MLP neurons of a small language model. Each row is named by its layer, matrix (down: output weights) and neuron, and shows model dimensions 458-521. Each number is 50 + 10 x the weight over its row's rms, rounded and kept within 0 to 99. A neuron's up and down rows have the sign that makes its largest values positive.
A block is one neuron, or neurons of one layer that tend to fire together. Before each block is what it responds to, as a language model described it from the Wikipedia text at the highest values.

Responds to: Proper-name first fragments
L4.down510:59 45 46 43 30 49 45 59 61 39 60 47 45 62 37 58 60 45 34 32 33 56 54 40 63 45 62 36 66 60 20 63 43 63 49 40 36 54 48 58 50 56 56 45 55 65 57 37 41 44 56 54 63 43 45 49 50 33 59 41 46 53 63 41
L4.down1004:46 57 60 64 64 61 53 54 65 66 49 37 45 63 54 61 40 59 33 47 58 53 53 53 56 50 66 75 62 47 50 62 60 64 54 48 42 57 56 58 51 39 50 39 62 57 62 48 54 62 57 49 65 34 54 77 57 35 37 51 27 44 45 44

Responds to: Numbers in stat listings
L4.down584:33 51 27 44 42 62 44 46 54 55 55 47 55 70 67 56 23 65 52 63 43 44 50 47 42 58 49 40 45 34 46 53 63 44 30 38 47 46 48 54 59 47 62 65 42 53 45 34 55 40 38 74 56 49 46 46 65 58 80 67 59 73 40 60
L4.down780:53 42 67 55 48 49 58 45 43 63 49 34 49 65 43 40 48 45 63 68 77 49 39 46 54 46 64 52 48 38 70 58 57 49 41 66 44 67 64 42 47 37 59 46 54 54 43 36 37 41 46 48 50 40 56 64 52 48 47 44 54 38 62 44

Responds to: Split proper-name starts
L5.down214:41 57 56 54 60 61 56 59 56 42 49 56 35 33 55 38 56 54 33 53 42 48 52 60 62 59 56 66 53 48 45 53 37 52 68 57 56 47 55 70 48 39 63 43 63 80 69 38 50 38 48 55 49 69 51 65 49 50 42 51 40 70 48 48
L5.down327:46 61 46 44 31 57 53 40 45 50 37 55 49 65 63 45 46 47 45 56 46 61 54 44 50 52 49 54 53 41 47 66 45 56 54 52 43 54 44 57 61 50 51 45 59 53 57 37 45 58 46 43 43 51 44 42 57 34 47 51 53 53 34 43
L5.down447:39 30 53 25 36 65 54 47 52 51 50 70 50 53 49 28 53 55 57 44 39 56 61 48 62 50 51 54 45 44 43 49 56 54 51 57 43 47 33 53 53 54 66 56 57 50 56 52 47 44 31 39 35 55 58 46 50 32 47 36 51 57 47 53
L5.down987:46 60 33 45 37 55 28 49 43 56 50 43 52 58 58 62 43 36 48 44 32 39 53 64 63 58 50 67 54 61 56 40 44 57 49 50 42 51 46 44 44 48 44 47 52 47 33 43 61 46 51 35 39 52 33 57 49 33 48 58 56 50 44 56

Responds to: Numbers in data fields
L5.down369:54 48 43 65 62 39 43 72 36 63 54 59 33 62 52 49 50 44 65 52 64 57 40 44 43 60 67 65 64 39 61 61 67 51 33 46 42 45 66 53 38 56 43 54 61 40 63 40 57 54 57 48 43 64 49 68 58 54 59 84 54 47 50 39
L5.down407:38 56 40 54 39 54 42 51 46 43 67 56 47 47 59 44 62 46 68 37 56 46 57 38 57 44 56 44 47 48 42 39 49 47 44 46 70 48 48 36 51 47 59 50 48 46 49 53 49 63 50 69 39 58 44 50 59 69 59 73 58 44 22 48
L5.down582:45 41 61 46 48 35 55 47 38 30 60 38 44 46 53 63 61 56 51 45 38 53 55 49 50 43 62 54 40 41 61 39 61 51 30 51 37 44 67 42 56 48 65 52 45 23 45 41 41 50 34 54 55 54 51 58 55 59 53 34 47 48 53 60
L5.down1236:68 42 54 44 46 32 56 46 49 39 43 49 62 49 65 41 56 37 55 30 66 49 39 45 49 51 66 58 57 43 51 54 53 46 32 41 56 54 56 62 38 70 39 66 56 38 64 58 44 45 65 39 45 70 57 50 48 70 50 50 49 36 59 57

Responds to: Numbers and coordinate symbols
L3.down62:56 59 50 47 54 49 44 58 61 54 44 40 45 51 38 42 36 53 33 52 42 56 51 40 39 35 46 59 55 58 48 41 53 32 66 29 52 60 40 57 50 56 40 70 68 38 50 49 32 48 65 44 72 35 49 71 37 45 52 51 56 50 34 45
L3.down233:53 46 38 49 65 49 35 51 36 69 46 54 68 34 49 44 54 57 46 41 39 44 37 51 24 43 34 37 61 54 35 63 60 43 55 49 54 39 60 58 39 42 39 33 46 62 58 39 40 51 58 55 35 58 45 50 55 42 38 48 45 39 52 66
L3.down357:54 41 38 41 62 47 30 29 44 67 69 41 52 33 48 60 58 53 64 48 50 39 33 56 65 50 42 65 64 38 60 42 41 64 58 52 33 63 46 35 55 56 76 42 48 29 43 49 53 55 53 53 46 70 59 41 40 63 42 49 52 56 49 67
L3.down522:53 46 41 52 70 52 52 19 53 53 41 46 30 65 38 52 58 61 44 38 54 48 53 62 42 55 55 43 49 50 72 58 37 60 51 48 49 69 61 46 41 55 42 53 50 57 47 46 18 54 53 33 59 47 48 56 59 58 63 53 66 37 64 45
L3.down787:43 60 46 43 46 52 50 29 44 69 45 57 54 51 48 60 60 46 51 61 77 55 40 65 64 46 51 38 59 46 50 46 67 59 50 51 67 40 58 49 42 59 44 50 42 62 50 25 46 43 63 51 51 59 40 44 37 50 45 67 51 38 62 33
L3.down792:62 47 54 39 41 33 28 69 76 48 49 42 37 48 53 47 30 56 36 33 53 43 41 39 36 43 36 45 45 53 36 63 47 58 45 37 63 53 61 55 68 50 57 55 55 41 55 36 48 57 48 40 45 45 35 68 64 56 56 39 42 64 61 48
L3.down815:63 53 42 46 42 36 59 43 38 62 47 62 56 63 47 63 45 52 46 60 49 57 53 60 51 43 62 50 50 46 61 55 42 47 46 44 51 32 63 53 56 76 45 70 62 49 54 60 49 60 56 40 65 53 71 76 53 48 58 48 45 47 61 42
L3.down1251:49 48 45 46 46 48 53 46 58 49 49 53 48 32 48 46 49 37 55 51 31 36 47 63 56 64 59 42 41 39 38 46 48 57 43 47 52 36 56 50 49 56 68 70 34 60 43 48 57 50 38 67 42 41 55 48 55 60 46 43 55 44 57 66

Responds to: Closing delimiter after names
L4.down128:40 59 37 61 41 51 49 55 26 44 61 38 59 37 58 42 49 56 56 53 45 52 43 51 37 52 44 54 36 44 66 60 46 52 62 59 46 47 58 44 45 49 47 37 31 46 49 57 52 49 66 51 60 55 72 74 43 33 38 39 53 55 54 63
L4.down936:59 45 51 40 41 47 58 50 56 52 47 40 48 49 53 45 39 62 41 56 66 48 43 40 45 66 51 50 48 42 40 58 52 58 55 53 54 62 66 69 55 35 47 50 54 63 46 35 39 49 53 47 42 60 59 62 47 47 46 43 42 56 62 50

Responds to: Capitalized name-initial fragments
L3.down19:45 53 50 46 55 44 51 49 52 62 54 56 42 45 63 49 81 44 51 67 44 40 58 57 40 54 62 45 50 70 33 40 41 54 56 50 43 40 47 35 59 64 73 42 41 50 47 40 44 55 39 53 52 42 55 53 51 63 57 41 46 33 44 48
L3.down46:41 44 47 37 48 39 42 36 25 41 59 62 50 49 48 68 56 55 52 50 47 40 61 52 44 41 51 47 50 56 42 57 63 47 70 44 41 60 51 47 39 35 43 57 49 49 59 48 45 43 64 51 38 37 79 41 34 34 29 54 54 45 49 29
L3.down129:49 57 44 40 42 60 25 42 54 53 42 33 48 40 42 47 52 68 34 53 55 48 53 41 59 52 54 56 66 49 51 33 44 27 42 42 49 41 50 43 50 45 88 50 40 47 43 47 53 47 50 60 64 47 31 54 61 35 39 55 49 75 61 36
L3.down150:42 74 55 41 53 45 38 44 46 57 57 47 31 56 42 69 66 60 57 54 57 30 45 50 48 40 49 51 57 45 61 45 62 56 46 55 43 47 54 57 46 57 42 46 67 60 41 41 50 51 36 51 56 57 66 64 47 41 33 47 62 43 64 40
L3.down580:44 32 44 46 40 52 35 40 42 53 54 46 56 65 44 52 49 53 54 72 60 32 45 50 45 59 69 30 68 56 55 44 53 45 55 53 47 49 41 53 53 47 36 77 68 44 50 52 55 40 41 53 55 35 48 49 43 55 65 53 44 47 55 54
L3.down632:43 35 46 37 49 55 30 51 57 69 45 25 53 68 45 64 40 40 41 44 54 49 71 53 55 54 44 43 76 56 42 43 30 51 56 47 49 30 45 56 55 56 51 49 51 59 49 42 52 56 58 63 62 60 51 58 48 46 43 50 59 45 44 59
L3.down905:62 54 52 24 40 58 48 51 53 56 50 64 47 48 40 60 53 55 56 42 43 62 57 44 50 74 70 60 70 56 60 33 48 40 76 42 23 61 48 59 59 39 59 45 36 54 45 43 53 62 58 59 57 56 65 58 46 52 78 39 49 40 40 38
L3.down1152:48 69 44 43 28 52 52 48 48 58 59 51 51 48 52 46 78 53 43 45 62 58 40 43 39 45 30 49 55 53 44 34 52 35 58 40 50 36 54 66 36 62 49 49 49 59 41 55 68 52 55 46 40 40 47 52 37 47 61 49 37 66 48 31

Responds to: Closing parentheses and quotes
L3.down318:58 42 59 28 46 61 50 47 62 47 48 36 40 51 41 51 47 54 47 61 42 34 58 47 48 48 52 44 47 53 50 53 49 44 49 51 63 57 69 58 62 41 49 50 39 54 40 45 69 44 52 80 51 46 50 55 41 62 51 55 49 74 44 42
L3.down491:39 54 39 57 50 48 54 33 45 60 46 48 47 50 56 50 53 53 56 49 60 55 42 40 51 59 53 56 56 35 48 53 45 57 46 59 43 56 68 54 58 45 56 48 57 43 55 49 35 52 46 72 58 63 53 61 48 57 42 43 58 60 57 41
L3.down536:59 65 52 62 57 57 66 51 54 57 34 53 55 65 40 38 58 47 54 48 37 56 48 36 49 39 43 53 45 62 50 42 36 47 40 44 48 51 56 41 72 68 55 73 54 60 57 56 28 62 51 48 51 58 48 41 56 56 46 44 48 52 65 60
L3.down732:50 54 33 62 45 27 38 58 29 49 48 53 41 54 69 55 43 40 44 57 46 55 56 47 43 69 53 56 33 45 36 54 52 54 47 45 49 52 57 58 57 63 60 47 41 60 53 37 48 48 41 38 40 47 44 41 45 67 47 58 62 25 46 28
L3.down768:60 44 48 58 27 47 60 33 46 45 59 54 57 55 50 60 50 49 55 52 48 54 44 44 50 33 51 49 46 55 43 72 58 60 58 54 60 55 38 47 50 48 73 62 62 48 39 49 46 61 62 38 34 41 55 47 40 43 50 44 59 58 59 41
L3.down859:44 39 45 50 59 50 48 50 67 62 52 43 29 56 55 61 50 54 55 32 54 41 35 51 46 37 61 41 52 47 52 52 63 52 67 51 37 46 37 58 48 66 48 28 53 40 59 41 49 48 46 40 52 45 58 50 46 48 54 34 66 52 59 53
L3.down927:38 40 50 49 38 54 69 62 59 55 58 39 35 44 55 55 51 58 48 46 53 39 58 60 57 55 68 55 63 30 56 48 60 45 52 40 37 58 46 42 42 54 38 40 61 45 40 59 44 51 41 57 56 32 35 71 46 68 42 43 47 47 43 45
L3.down945:58 55 33 62 45 36 37 57 57 58 81 51 55 74 47 51 36 28 60 55 51 60 51 42 48 54 57 44 56 47 41 68 48 70 48 51 63 52 32 54 32 66 68 45 63 64 44 54 46 42 60 60 44 40 51 48 31 40 49 40 54 70 44 47